python train.py --d_model=384 --positions="rope" --rope_fraction=1.0 --parallel_block=false --init_std_qkv=0.03 --optimizer="muon_variant"
MLP neurons of a small language model. Each row is named by its layer, matrix (down: output weights) and neuron, and shows model dimensions 272-367. Each number is 128 + 24 x the weight over its row's rms, rounded and kept within 0 to 255. Numbers have three digits each.
A block is one neuron, or neurons of one layer that tend to fire together. Before each block is what it responds to, as a language model described it from the Wikipedia text at the highest values.

Word-completing suffixes. Final pieces that finish a word split into several tokens, mostly adjective or participle endings like Souther-n, beauti-ful, left-lean-ing, plus final digits of numbers.
L4.down11:156168105095146135129138130126126144108098137077101121180131128124116122113124115141111093122112115124137133183141117144135117177107153124118162101139098120110071107077150126173098095101115084126118135158140125194126162156108065113141154123127160134154115142190134124108165142136148115154

Appositive article and modifiers. Mostly the article a opening an appositive after a comma (Edward Gwyn, a merchant), plus endings of adjectives before a noun (Span-ish, reti-red, assist-ant).
L16.down234:092121133139138119114131084147133135132159151096117147090108127082126106111117110126134110153129155143157154125134106101113158132114126080113132128143116131121143089120147105135131132184092126130169140116101156125138176100113109163153136120147163098154144150153133147112137111160126111115
L16.down273:140101156117151101158128175114100082120111137116148123178134169156126158126150118098158114120098106089104163130139126120160096143183159146129140134138167123121097126142137132148075134143114125089144148134152128136113080098127153130170128136110112101126094134148118129067158132105151150118
L16.down367:140121095107126147187126092109133122129099143152123165100141147129152135127142109151140114124137144141119110108121130137095113111123079116133152129146132149129158110155112112098087141128165141140139127119105122102146143112149143114168174145114142103121092092152155089108180099149090148112
L16.down1811:153148135133118110114128121150151118093115138095116108121143126144141130150133152100147125116137121120073087112144161132101133118089149137120115138142108113126103130144104119146118115119082132135092139093114165105110128171114124129134138144151143046083137074166096154103171155112152124098

Apostrophe in possessives. Apostrophes after nouns and pronouns, mostly possessive 's and contractions, as in band's, father's, it's, we've; also occasional mid-word fragments.
L4.down903:149143102109117111124109117120140173123110118104073129165115121119158107098158109161108154160135164110113128148148116115096124113128137093183144153145114094174136141122140169144092127135111086154116098117114146116090113114119125180132132124157106120178113127145189126132134094133131180110

Past participle endings. Word-final past-participle pieces, mostly passive after be/was or heading adjectives: require-d, form-ed, used, released, excav-ated, establish-ed, often followed by in/by/to.
L4.down1302:145176152100105133143113154119145159178125118085139107121117108142124091137102160139165124117119091135173177153159184125135124120103102107126104138126111113130130121104118096154135147140112114139102126165122154102117116114101118133114132119119176127127084117130133124116137144151116158146

Place-name word endings. Final word-piece that completes a US state, country or city name, often after "City, ", as in Carol-ina, Illino-is, Tun-is.
L9.down136:095122124119133109084157126132125167127100132094159137180160128086120125147127118144101102118129123133126073087142101129107105136103094128109127135148144114146149122156163105129126108165136144116119125157114074104128143096101107151142147133111071132116124069135178121108134139145138119158
L9.down252:079129187133120126139145141132094122077148091134140122097105115206135121163141140126128113114153127108089100170120084146138142108146156135126148121124140147100116090135146133142122092109092121138125143130139169137123139125147165141145119147108139128150126132122171156155159143098124144161
L9.down513:109137128089062127112147141111095128187210134131108124131105166088065095118142127113161133067106092126141144133118153104117100094127094133121136120128112119135166128127124091135133165128171147119118137098112101096087109129128121123165129139088119134109114167113137100108083125078131116137
L9.down555:179079124133108139146127124099084075077111117134110119146147133109154136127124166152094134133132172122109123128127145084152155131158121137113118085089145140119132119097158155135120099108169164092119160152145142115104113127129134162089100097116142144105136138145143135102133103115135108106
L9.down652:142149205123121156115128140110119113104110138146141147125124129131140135107141114140155136092163096095126145174111128122155086149144159085119128108135121177115124089101157185134108101102082111148084137138133143133114118166133161115168123105097124138149140150111120153129130163135156109139
L9.down717:154127161114115144154168107108142141124190123121125112182150149139139141147108100092130171113161079108172123126112116099119091157092118142092129121109146132112133075120142189126112130089112128107123149118127115113128136149105127122109114135173123092108121142127119151167156168075134124135
L9.down986:147124134157179149127113120137085105135113111157113127119132105130121167097121155109182130090125161139107085124091111125118115113109157119125107134122129166132133114086159145141125108130110150156115117149126168160154141095147147083118099099151142123165116157085078103110140142076144102148
L9.down1144:122097121154130123074170127117104093149110115119140126145160118148124115129140125147144107136094136124114137156112170104172159135108150111098113146092100127103118167116119165136113093103089112129157110113120078182128139132141128152119170139141140136133131125154131143132125118162116151138
L9.down1377:131176120105155149136138170148113153098144148162142146124171095117140099122148126127130145074120089127140150161167115151128141111131124099134147124156156135082123160075173167132112092145100125127127098127147090121084107151116135100156126113207188146143116161163110133105099106132143125120
L9.down1398:108100135122115129128151144122110124140170139159154133104128162115089130137120125087145146098135185143125101119119092130121102109149143126141126077141127109077142050146108115169108126097131127156127126128144155117098119172154077168073122130126131126159126135145132112099090186123097114150
L9.down1492:180141092115128164114104155110157112105150142143115119181119156135117136155106104150135083114168105105076132147136139115122114108149122119099118107133160118118101143118178122142118098126138125155128102168154104152126140114090114135138159112120108138137108151142139148134140118130106148136
L9.down1735:156118115098115107111154144104113121123161156154100106177127115152137134128090119112180140127121088155141142130123136182132150129152133114089157125126137110124127149139157125126167146120115096071136128137122140104125151114133116099139138152114143097140147174168166140121170099086150114126
L9.down1745:116060168139129121167133152120114099143145164148124158111130118146136124142133143151103127117117150093117143128120109121103105182114088122144172118155174111147119115112121119140108130137121130163103145108147146102093133109120144140106094102110154148106122116089113122172083080086113104142
L9.down1762:142102150162080122154150146165106114104139109118137175133153093138143149089119139087107123081157101134066145131162145160153156117117134151134115148141131114117165131120133179148136134127118128125114145116130155123162095128155132131194111103099167157101110146075116167119130115126131156167
L9.down1815:150151128094145106109120115119125121149124119114148168134133110135108164109182120161147166112134109169121109126121133094164106124078149117135131089133190131097159128136148185152138114113146176136124129083103174151122129099096171118114148154162133128107125100152137112135128132154161137116
L9.down1911:174119135108134129125129159103095176129149136128105118123090168138130160134118111120153106124177151159150171144099146164105125123118177104139137090111155117146160100164168166112140132116146162130128136139139110153130133144152120107145151111124157089159142085169125123128114105103172103102

Word-initial prefix pieces. First subword piece of a word split into several tokens, mostly prefixes like in-, re-, de-, at-, as in increase, reviewed, instability.
L16.down932:150128109137191158117138140168164108152126100113135179152155135182134142143149096137143172100117116106117097147109149146147110146148149096128093134149115155093101147117108143114145126132111105129112137112121175111175165112124128130121138106124103119123174130126168139144181149095093144172
L16.down1589:143189120137168071081157098151093174091147163132130147143113133171167120086135062118143106114124130183121140150130136099106147144083123135129128125114162127105090115167120100109173107132087117161119133137148114169141141153158093159145160142134098141136103109105121149123113107092128150111
L16.down1630:115155137111137136102123135132168151102121132114138149141136131120099111128146140129093116170119136166179114133140120116133104143135149119152114151102107126131128098117126175125127112132123136134135129126144144122121126098111103193175146111116124174113107083141144128125143102113098152173
L16.down1907:097138100153136122093140157141134157128131152160136118152144100083157089108158112096115107090114184162116172156110168123107132120136153108111142137137099148125117077118144146154107134130173144179152139159149125126139127073181079133139101121075135136160077102147131148112141145107132162147

Modifier-ending tokens. Final pieces of adjectives and modifiers placed before a noun, mostly nationality words (Brazilian, French, Irish), degree words (most, more) and adverbs (generally, totally).
L9.down173:135092134124118111161117146111141106123120120122126146078094113114083090097147128155131151099152100124140097144120103130124106131105128135081110136142188114160107145117147161099116126140122124159128157110162128103104180078172100135155129137136155131129164091142187132117135127151152119110
L9.down244:163171113123107110104158095144102121093124123148086136110108105141118090125175106143141109123103118099145104168125140153126131161172107145132113128115129144156099075161126116075128109096123092131120086150119116129134112170142157163151119115126091137152117116111106126179064149183083122122
L9.down263:158113149166149079192089100110142124106137119102148149105144120122141091139144086080141163151138075152158116103125162111144106108103118117128135120116134137131103132106104159128116130130126152121089133132121173097150107143125144154150148167141154109117139138156124113160117111093118185087
L9.down403:105086166105141130110159131151086102122103130155148162088139157130128127113116120138187149159092103124143136101100164121171142157137110171120152089114149123102121102138139127135112131137122094119132113093143105117116127126131134123146105166119116085108164151111104135104139157137116126166
L9.down489:118164119110119140169141152133117148122129183145126175076151132091074129125132119125164134113132132131144161114141135130146117118113137138119176073170124098114157120194114143117129143131115132151104117096111111135151145135136177088135084114135114101125099143148150156136171109146116128078
L9.down658:103112146137141128151101122087139134104129100166120115095103121098164133117155115124138148085155134115150131132130130089105101100154148102116144119178154131115151129088105115129105100117088111133117134119103120128137137109140128113149106100129102111078126142090122142157142130135063128089
L9.down705:164174109121168115156089122118128094125133140153126063109138148171121065131108131142127143125126172142174139140159108152140134119145157140131119118109141148102100094105096089129165135155131113164125074159103143122158158162157103098088141115111111123146103076181105121148121121132099077118
L9.down834:095158186177147119129123105129131146105115135147096121090116142104097145139139100120156108128137141133143111140124133149085127168110130130122077141102150108150111131091134136117133099122103121162128143157182156099168169133154106143112155161116116108171135114105171128139132164147146140113
L9.down862:116105145125105117151151113158118117129135107143165100098162106126121112104175127128115149186120105158185107073136155112086093132117114147142131096142145154118113110103122147106148109141136121129147107145129126136158111137107081138131104179114130074156157138154130152126131131093113116127
L9.down872:134085120133119141103098105156165118132133128115122173100144120138115151128134116137123109134120156138089116106134110056159095113132160172166125124154112122087108131116136096080132140122120136125102127147165139159108096096070119108130119163147123151084103106173100155141134121116127150119
L9.down1157:163098121081140128153115129159106134159171159128125120151136100130161100133128105106123123182115089088122152109139109170139125157138151149128118113140086100131145133108079100142177109122132130157164123127133137125109150125128145104125101138123106117154137093138107119169115163137108137125
L9.down1357:148135117104094112112125104140121074151152117097130102111089093114137125119115126147130138124176138122134110133118112137168164149114072150109142097121120110166122115106160133130131094143116117129074167114138179168128120145103153108127136157153080073105123095144150091136090099140140125111
L9.down1446:141124109082122108113104089181083082141122145159152134128124112118119124076106128125122111159154096134097147124123147112118136136144150128128097090089157104093160055118154133159109124166093114148103152134109077171111150127089113150104083085150122136116085076149142153132131140106146145073
L9.down1456:081100155095088144099111122166110145138113111136121133109137152141158118119118152130152158103181140130158116165131108106146144131116113162146126109118176130139089151101111124150088099125084103108117120126096128138111132123141129140162062132109151132146138156149139158121097205134109121122
L9.down1711:098115151161109128125151138141145112086144123157121132100116134158128150124135133130159106124166128137152103138107111167175156133114132102151116108080126103106103140148113156107150153164120129156109076097102118081122114164127134109116186110138181140117146156170117154098185141084139152111
L9.down1751:155106127124106092120138136161123127123173103168122139098099122161128124091170134146136108125123126138159100126108120134143159096144126102102130126127084172146147109106104145141149113119115132084131141138107116145123170131123138129099113137120132118142119162149097147105110097125161120098

Prepositions to and at. Mainly the short function words to and at (moved to, lost to, from 1264 to 1279, at 1:40 am), plus inner word pieces like at or ation in Treaty, Featuring, National.
L4.down474:122169122135123137152098128162165138077098118184171096110134102128113086141132159146102114143137128133138189118125155127159153167102080172134141128138145104150120112123128104092105114106146091087089127118124119135133107147124112126149147097151154066152156108116111139121116134114118103114

Possessive and contraction apostrophes. Apostrophes before s or ve, strongest in possessives of places like the country's, the nation's first, the world's only; weaker mid-word fragments.
L9.down207:134142165113134112132126111102075110125123135094169154134149118145130184141140088122177081068123136177110106108109117127153116176114166094154115118148130124096137099140091094125115135122141162096158113129093115154160128146120154116143122154144096088118116118111112139128160116106145158123
L9.down561:131151133055137133125109074130117140117133136142160110160113130115137147097134135116114125125047141127153125143106114174097108161139134185141094090141142098131133149148126113184160113163129133109115104158125139130179172162122154154138143116073149107134132121159054122160114124111112104131
L9.down582:088160121151125163135067134078157171123066140144141129117130159148153150124091149094122102105123144137152103128152109133134129087134093156169127138135109130156140127091140105120117088143090125120146133099126117136079133085115109104157102135142111132132125130134096160111100103093130150100
L9.down747:153081148138152099113118153133145118173141152159121093116128147092083133149103131096085111123154135138129136182149107132133151145161082091099165128153150103111117160120119138148134102106139140100113171165110131115137094139147121129100142091095195153151149106145059125120123117157118121109
L9.down976:131166100138142107162142145072131095134157080114126108105109125070116118128122126118168120157117161142125120105085114133118136119099171180100127105143147142123160096161111109130117144123125129148132088142123129115123156134136128149119101184142137121187108073145111112135126146105114111127
L9.down987:111153124123145088156138135105080134148077144123093136155143165125075138096110116109117099124135136118115140157110086124132130089125142102173135143076080173116131115110112136128082138132173115110150123100132140088150137123123159129136158125158074125102104091127191114152129123157101147152
L9.down990:095131104137096102139154137081133144118159127114140135126166116137116144104146120135147076186113155143115113128144137114136123122109123100134174135113169167121133076144082127121087144138100116127139130126149122126105147124158153121153151156143104124123146149123167159119143144182129102142
L9.down1029:163127134156112127097135101126118129135088083088122103114086127109150108131164129101174105133175105150095128112103108147080129111165115111112136133133124158141139088127089117127151156144114159162122085106113107124142133135092152096114133111142124130119136137120122134112132106166095128165
L9.down1441:113138100140142103113117117102133149145113143119157088152117147178088119121139093111098109111092101130161156148138122094135106073141133128143138075157121116125139134137073134102104124158138131108141135163130090148096143137166125129062147120149108114074158090140151110105107136114127125165
L9.down1448:155136074149150121157137152100135157125157143142136111148129187124123179099131116123145122083142116099069121129095145149103115137129130142145112144155118138170109099145095118135116085113099152127124132178181108118138130118115122137116135110159143162177120095102137112120131118123128131125
L9.down1514:142135157114093149162144160155143120117166125113134137134161121165113151077125140079137138134116161104153124115114142121104144143115115093101147128122127100103127139130086161145122099133115088112166109128138109137060137138104166120117134124111086096141122112152151082149162143133141130138
L9.down1542:110182154160079079161130130138112134125101143141186118146156127147103146115106146096155152075133135114121116149097102137118109138116171107130157162110112135086167093111101115140156152147129114125124114133093125153186167101103097165121127122086108058128165178125105131122115131140143146099
L9.down1545:133075131149093124134116143064073126094116137144084132123115131159121106136159134091164127136093149111149130109162150094128105150144111144120081119098123170122162099116098130129130107143110138097142090166159111141094141165144098124095109070110142103097108118120162170168062096120183141120
L9.down1667:135172118120103127123108148148119148124136095133133143069078118118129153114151109154116094125137136153142105152087142152131154072147068139161153166127125104138136155120078148100124150106134094119119134111128163122140090128096095152124146165094135099124108177126086164094140132126119143097
L9.down1822:134129116123167121114134099143152134142117121150164137188152101124119120114146149147108132116180140151131122101174144114128160145110098133143150132148159158128093095100122133153116142163133106119156129135108124124134127095128145102139136160156115155128157099120139083127173131160121110096
L9.down1897:126171183074126087122113149142130161135084056116121130137156175159149133121122134195162140093114130128099147120123096108140102143145154098123114124113125139137097094124099122140125133133125085138105160145073161119141132122106119103164147106079155146148120146146147091072140147115128127105

Word-initial re/co fragments. Word-start pieces re and co that open a longer split word (co+unsels, co+llegiate, re+taliation), plus hyphens in markdown table separator rows.
L9.down201:141091144096120125140141131139135135143123145121138094204117119137106113108145143147181120180118134132149125164100089133146148135166103092093131122120085101139140114157146152150153135125126134112112157143112155135144098134105099100108095084138162132130134152107129156153161116165101148119
L9.down246:102162088116136095112182096122116101154145143175145164121152110124143147108119119167168100177123118107114133158115135130083119145129154133111146130095124147121097104081113155092174126100143114116117129157126134123134133145159126119087107108129112084111128111147144081157160134123171135150
L9.down266:143172169091147116098159141167149139117126157114113133169163126101129094166137117120111150151154118170134130152127126150096130096129126160094132125117138088149167130105110129115098088133117113153160097137141145135142130154108143128146130131143166087141117124105107126139139153119175148117
L9.down294:118168120085133096145110090113094184143117125103114122101107121093108106143140117126165112098102186104087165104131125168113111104157124156118101104114150131129159103134153125179108139162119118125145095131153120133136175139161108142132102152122193117130108136126105140132097183101154103102
L9.down409:147131131115157171097145150136099132131112072111147157128137125110094134081126105131144157093141138120119153158092163177094125128168148127133155105146115162100103106082112168158106124120120115137154143132110126108162157121127146097078131138139127142163152119154143125136130109145179115144
L9.down505:147109137126149149137110126126079150148154113090146139170173141128143102145117109113108138080115101086120129133144196086110079106146137155143119127146148107134119095122121157132112103117123123132150173105117131134143104106137126139128147122120129114096164106109161129118139153114105140186
L9.down732:146117140129110148154117178135160143124139138087168139159134103113152139131147126054157155102115091085113171133121165123106085124152130139121086095159165154124135106137143133136101114117116098149176139126123131149143137160147130096131128165098122101146141093155108139117127077126109094113
L9.down933:107085144099106117159148124147095133127137128130170119115103116150087122147122115110131124157094108104153132146089144122128156064143141112145152101155136102108119125125149170147094147142100132113107102125072105100156185115130134118146167130133155116142104142141083119100155169138128130139
L9.down995:130099109137139145104162158086129163141134152115127114126102156121171143106136132131117138126156142169112169106119142125155120120173160131188151143151128128103107071108142108124116153123106108146159107126136063139170137069181153117076142160117125133101158164130157135097122129115131156116
L9.down1038:140154122143115126129145141117141183105131135111158181154116091126099115137136093081091168132126120107143151159141132150079118112141086163141119085149116090132101107111166135145153112086122117143098117103140116132081102122136122136136117129118177127170149151151122131109151094104142131164
L9.down1059:139114112108123131132132136117176141116110122120148117132103152157080152167129116111159163131128119137144139143129135132117099116151080137124100117122096146146115095124123094124135141101143141105117128131133086150104137135138093121158121155137201115130096153133093127144088089128089177105
L9.down1069:170160144133134090119165168163106128132156133104138133119147110130133150138150110134150159124073082123133099147096153106089146098176136142147101132149126110155121122113149161112123124146131109095142156116144133108134153134139121147167175160136149121146125123106125108154179149163116146177
L9.down1419:109114106130155169118149132124126150084114107124129114155122132110099097098127079116128167155085103167152123107123116140127103142118132134133117169148138114131099103140149066111111135113113113118108101120151121111077157100122157106121124099152167171124131126143128130117104110148155129150
L9.down1643:127145135098145125100121142149154131158143109132142138137114123159144149128104119111108089146132155158069128138131142143147103122149104158092152088144150166115105134116088096129091121121135076132163116151090155189154122138093129128145128129114176094156183144139111128138142120135148093111
L9.down1816:122122105114107159139124113132137114119131105098101170152109149116149114117110136149089128143150149114184142116119154126135131096155150115114131122127106150146134121050143120126141137146110141120149116149141141141079118170141134156113154144122101112151127132169133100155159163129125150140
L9.down1874:130161107118116153148120161121139141105152185106128113114111147152113176098133141143193144133111110100138137120135167116121125153118136091180103115155112133138166091114115126107121101107126117180137129156096133158161143123127157174118116152126135164121138112135072129128144137062094180129

Infinitive "to" after verbs. The word "to" marking an infinitive right after a verb or adjective, as in decided to, had to, chose to, helping to; occasionally modal "would".
L16.down1197:137116123124132143161130124142157118110066103147102156115148127180116082131111134111150113139124148090104145121110176105122137120106131165167117152164140092091151134164122138080138139151094118151157104172152126114166102133142144118118162124097115143109083109137163139138127139137142153122
L16.down1205:160129117108120117140113170155138170108128096150067139130127139119146127182188120100099146125103137173133151133165119146157168142158133115144123142151140161130113121158069125098119159100117109147120152121118155124117112136165140129146163150146093125085110100125102128166135146114110148115
L16.down1209:115106143167131191134146146141083132136137125161130151146136129161171116163149164142144129141101138111076102139098169102137135133148122112129203152135134116146125143141111095143173142143155140119113094143128097102105118151133119112116088085130121062141107128098133112095134130150174145128
L16.down1356:117124123095146116145148119126154153098108158122161138140091099156145116112097072118134160143166097120112122151078141138135127170123119139084129106153072066099098103130130137152155126148116118155124101169147127087091136103158151133119137140167094073139142119131159120089157104153094106156

Before a suffix -s. Token just before an attached s suffix: apostrophes of possessives (ship's, it's), plural word ends (sympt-om-s, student-s), decade years (1990s).
L16.down847:129102113121121138071165142144143076124092114161104148126143162119101142140121111125113145106133099118099079142109155101110100149143087135160138094139104106128075172149091149109119131148121143129101133101118158143122157145095102159099115145140167130164140113118146166130131130136165115134
L16.down954:115131126086143083122127101167165093130118105119142099118114116084167135124121141179132118123166124118091140114122156072099117132177128126151103135130085092099131137163129108084155095102100120102120142129136071139140149115125129163089139150097135101101167190119132136137106166101165140144
L16.down1286:146096178143109150156092141149153113155107137158077159126144122167151135133117155114062134181112131122170114131143132111092121130103154079157089082103181132142123118151163127101107106140090086146118113117130123128137107167091123156136115154114170064114107132109118118079094108108088102181
L16.down1821:157103145097127116157149099160078120164155129141116120141146155125094152102117120124145118137135139145117156130106149134106101123189160173177163106118123103115159100168094112180130134160141085144115125143153113130134116095106103145138129134113113107106112152148125117133097158129154135084

Passive participle endings. Past-participle verbs or their endings in passive or reduced-relative clauses, usually before by, in, to, as, e.g. produced by, built, set in.
L16.down180:189123125098129100121151115098127120122133108120110135153122123143100119143101113110127163173110152122110139132127133178144113148122100177083120139119107110162171086124149093122152155159095096159111100171113130093081148142166092146090117154122150142114164108127112129156123164100137121131
L16.down764:114121174124143132166127125092112097128123156091128163104137126139111179136090142156113140095127110145117124097106174095181098141113121140099115115113114106135148081090139124139179117139123125149099161163134137145135140123121145136104100108195150182126122090140136107147113112141092116098
L16.down1307:165098126138117131155171104136116159075129106135189126124133173136111124135107163136133124144148112134112070149097107102113114144104172122157137119126153121113156115116121153152127130104134112179128117156125151156166151140109125097110134145137155143128152136157153157129131156139146128117
L16.down1490:162097144077118127142087120138141116108080091166167088168126131137126135179102134140091098149133117120126161126130143154150106128109112141125145118113133074140134107095124132143125122146157155144113145135108117156112144134133128167138126148140176153130162061130136099129141152142135126079

Word "to" after verbs/nouns. The word "to" after a verb, noun or adjective that takes it (escorted to, right to, beneficial to), plus some "in" and date commas.
L9.down44:146151144085121107123140132159121145151153135158127136135153182106114106150088086143132127125132127151154143139140153155126126114133116152151146112105148078119129120117124149118111097104090105134136126103145091126121159104127130138102104170124111104141140116151131149135098121128141133154
L9.down92:127117137087115130132145154102141122156098141082134134138134128155165123092157127164169139119108150173128147165157114127134130118143118123084128132154102138105153157185090126144133102121079109077135164129156141149136150155076163137114134183121125115101118125167122147129128089133142139085
L9.down147:142123165092127159135136146141130169114161138142090121122121128129123117130120103119161122125195144087115081167086146110064123101160099130153128126133125118106150138176129115148145152127120095184134137141132108143172136188111132101096163124130100139116129130117097123112110133154135112104
L9.down438:129133118122121159128132078111149102125131151124104145140126104134150087168140131167171143146118094112176109124114105140129061101142157049132138128107151125084150109095171151119107113133091111105151147105170120120120139138150113152118153118114113121130120118130108144154156107118149102104
L9.down494:174145146120157172128094115124109133117122151154179112126137132114178101104110141147114160152127140126134144153161121087154116112122105139084149133126138113123108099123099100117105076110090130145074133136138105122192143094164139102129100090126098129137156118162117155130132131126108126160
L9.down508:130137196082133077120151123136142110115162143130108154111128130124146106138103086128147075127137127174135107134103128128129078110162138126108122101138110088128122178108118123147141129118123125148094130151161131157181139141117127101125092148115066131144168091138148119099134090117145153146
L9.down772:090130163089137097152154117124152128110173109126108140114103111088103141108148139122113153145136125114177106142093120109107092171175158113132149101113105134137117148150154160137131169149125110127129113146119152113156087123160094140087073140123093125135085128114154139142139134153134152141
L9.down773:137085135117112121124139097134120084152102139097160128071111163120100094115122113179143094149140075087096174134130140102116149127143089187133115099141153126101112138100158134148115138136106126128113144121137086171165158170125127135135154132167124091115113128105114110082129153110100094151
L9.down830:136109172148118136106105133157124144128150162135148137184108139112159068176160096137141084127124104107118170152148141105138081164107156111158148126141161113151121154124112132149144117115124108105127067134163119116153162155086136089099102139145137137103124094130147090122129141159121131114
L9.down902:100149144142141163178134151101151112151130124104101121179172126087167148141083108100126141110164133112106171127150101144114120142135128164081097135116195147095163142123128156142098140105078144108127150111151095153136145112114107151137112121150137100096170131130092117114144108107129125132
L9.down1088:113112125111088140157128136125146107126103100108126147164143156176106127160090104137151110115147112069069140146136144137132110126103146106128174117146146109099095094097132124117104134116110137079152129122136116126113165145140130145138145129127110162153142141157097114124115119151128129174
L9.down1275:118120155130137132113146099147117153157138111110172137105144126114149077120085121157100117117136147117092151128113131117125149124118120141137126114158140119081158130125139135138143139122096169133092133124126057110121152136100124120095114130110148074081130163149121136129130097150137142154
L9.down1383:128133099096133136136144130104195096106157121094114115157139098116141111100142124083067135107096148149151139155173124079165080115157128138133143137132132106142104120128111127101130109127129103122113129117148160126132109143145106083103125161089162108148114117141105129164147118114158153101
L9.down1471:105108156125153150086123143160095105112104118121119135145089131128130098135136111140092110107125133138123088072126108132139116126138121150091096103103144091153133155111094087099094129180081145143101139108132118114125140140128135128094101107082109075120162138143169090107148112109144134153
L9.down1576:154149121105108132114098107143145122150131133114100087108146127125119174125119102132237117166120131155169111114143108113102134131105116111111152144160114096137107057131143180119142130136123110142118133134113103139184134139107154112095130126116119147139108147151098158124149106115108141118
L9.down1797:127137143116098142122113127127101160107169142135129091150178107129127121109140103098107114124151149122126104117133112124143113120093118097155091110135141084073162106092188156132112126137145112141132139075111151138147099123120139155174088144150135133146106131129143175131147109126144118150

Word-initial "re" fragments. Split-off word-start pieces, mostly "re" and sometimes "e"/"E", beginning longer words: re|sponsible, re|called, e|liminated, E|ntertainment.
L4.down726:138138140099162105109130139132164181134123135112144132136115134107126168107111111132151125129129128144170170167149131154171108123120135131095148126136144105158120055097104112148091141081135087125095161123165108163102141108106116105149128143118165169166125097158132150118120110130128147156

Word-completing endings. Final pieces ending a word or phrase: commas or units after counts and money (764 people, 6.5 cm) and passive participle endings (planned, configured, damaged).
L9.down38:092117124133115107152143087143119143130126115145124158147140149086123107119141105158113119127115099119124154136125087125110136114161158166153192117125135121126119161138121097112140128093119096169142153113159107104087121129161081148137118165132160111108153129170171130142134133161155108137
L9.down93:149156132132126123136096137125109106124122121098150149087123142130106173182135132106158117148113116125098151124139144132096101107096110140082141122142151152131151114115146133126164120132153146121156103119116125141145146063129108153100162112104100137131098143121143117135149078117108129140
L9.down610:135163140132112099148120113164104127137149126134140156142111102098072104110107135145123129143152087107144126121133153117128106105135162159157188125096112074117135155131111128129111156104149074136131167121143116152121149096107107126118128118169106101111087134139129185152140140166138105151
L9.down722:142081156137117134158135177120137117127092145138110113147098113111085170181102103115141101081151141143154176152121128194110129132138110098067144110138166111116141129129166161103160144165109112149100140147130087106128055145122102115151162089163151101127127148176133130142112160103150132120
L9.down800:121133159139133142141088123109121111116131125129174149126118100100117126129065125139116116108106110148123160131143130113163111099128117125118138085153118143091092128097122131153136101111132118130125143102120141128128128097125128086099059151182144188150125102128093140142087151152127084105
L9.down894:141101101090147107177105172162087124123158130107142130155162125063103144107113115173140114108172149133160178146158167138128109126131141127122152120124148082118108110119111152157158118134145100141125157137112122180118113119073102114108127104150146089144071095169134114144127129124127122077
L9.down907:177164118081117148100092143146095104139117106123153099156113140133109141142128118141143120079107172169121121151106154123151141135135107092117161120091095109130146109124132164145126178160146094110108072131106121121111134134109130106107147191156114112111088151115118138106150142080118148085
L9.down1092:154112137119124138089089113134128092145146166119110098144125119177132136132128176128117141075104133150130135131154132194149131107169099116116173117144138083134150168165099095107141139142130083106152099153140063148124152140119124126160153142166110133150153119081143108137127121174127149131
L9.down1233:178155140154198151168124107118115143108161111126166107118109114164133115124144074118112118113126182142099136158158155162139147115119136121143130113138098086129132129092140114128112133118148124135108118160103139102096131166119153073091145168115105143111126127109135134127108168123150105150
L9.down1493:139145135125125110124133144106103126150141127130124128090127150125154163188090123147124107116127124159181121129124150165133082145102146115126134131131139104082101176136148158121150120163115128114129162145116124130088142141140169149138100120147119129112105111159113143148098142110164152137
L9.down1566:121134162146119113106117130107128132131096103152113167120133116147103151125116126150091170101124114164096155130105159190148083141147190168115111144131158098107109121112115165108121160139149103154142152108127121123151168108117123116148160117162149125111137133148116126125117131162123169126
L9.down1633:109132131126129141142145125174125070130172124121141092146146102091068152119123119127116147145111145135101136163149145135174100113095141138109129112141132074095146137155152153121123136125125122122094114117110125140088118111112113150087157140135128100175139173132125101171110143135114148184
L9.down1683:088130122169126167096146150153127158125117110126132161136159141076121114121144112150101163096167164107151181171090128153149139171068119099093121107120130142118161128158125134131139142154100131130148114147127122177172143132105107122161147150136144125120163138184127114110163089129132141169
L9.down1790:131132155143127115110105117122208150151113178155109154161151132127111131131189138095130135125164124128099100102129134110103157098137124127132113125133142133135107155138118190117119112134146134153121149128164135085103125153128137164162139159094142191115122100145140107095179103127137111084
L9.down1845:137133137168136138091154129119128137111171145095122147103121145160148159077144135120158092096152128113085108124169087126147152128109143119128132111117140137108115124130101145119102126140111142126129156160107130124094146179112158092107120173097150127159135137100102094139154133150150127131
L9.down1889:106111143137159152154120110138098124103160140182131165150164121085127140152162140116140110153162128181130123103093149100144135157119165111123178136126093104117147134102128110134130164183121131112118118164136114065120137150107142127164121071142120112120100133116140119122119100153149100125

Country and place names. Final word-piece that completes a country, state or place name, such as Pakist-an, Tunis-ia, United States, and three-letter country codes like NED, KOR.
L4.down311:135129129108118096136164123119131131125128113172145109101100086130163132151131119124162137130121135107083129145103115119157131128104149134123166106164107107091146074154102139191127082106139081119158149119134120157125157145105139144111103104137142102148152144127091121091121129117161151117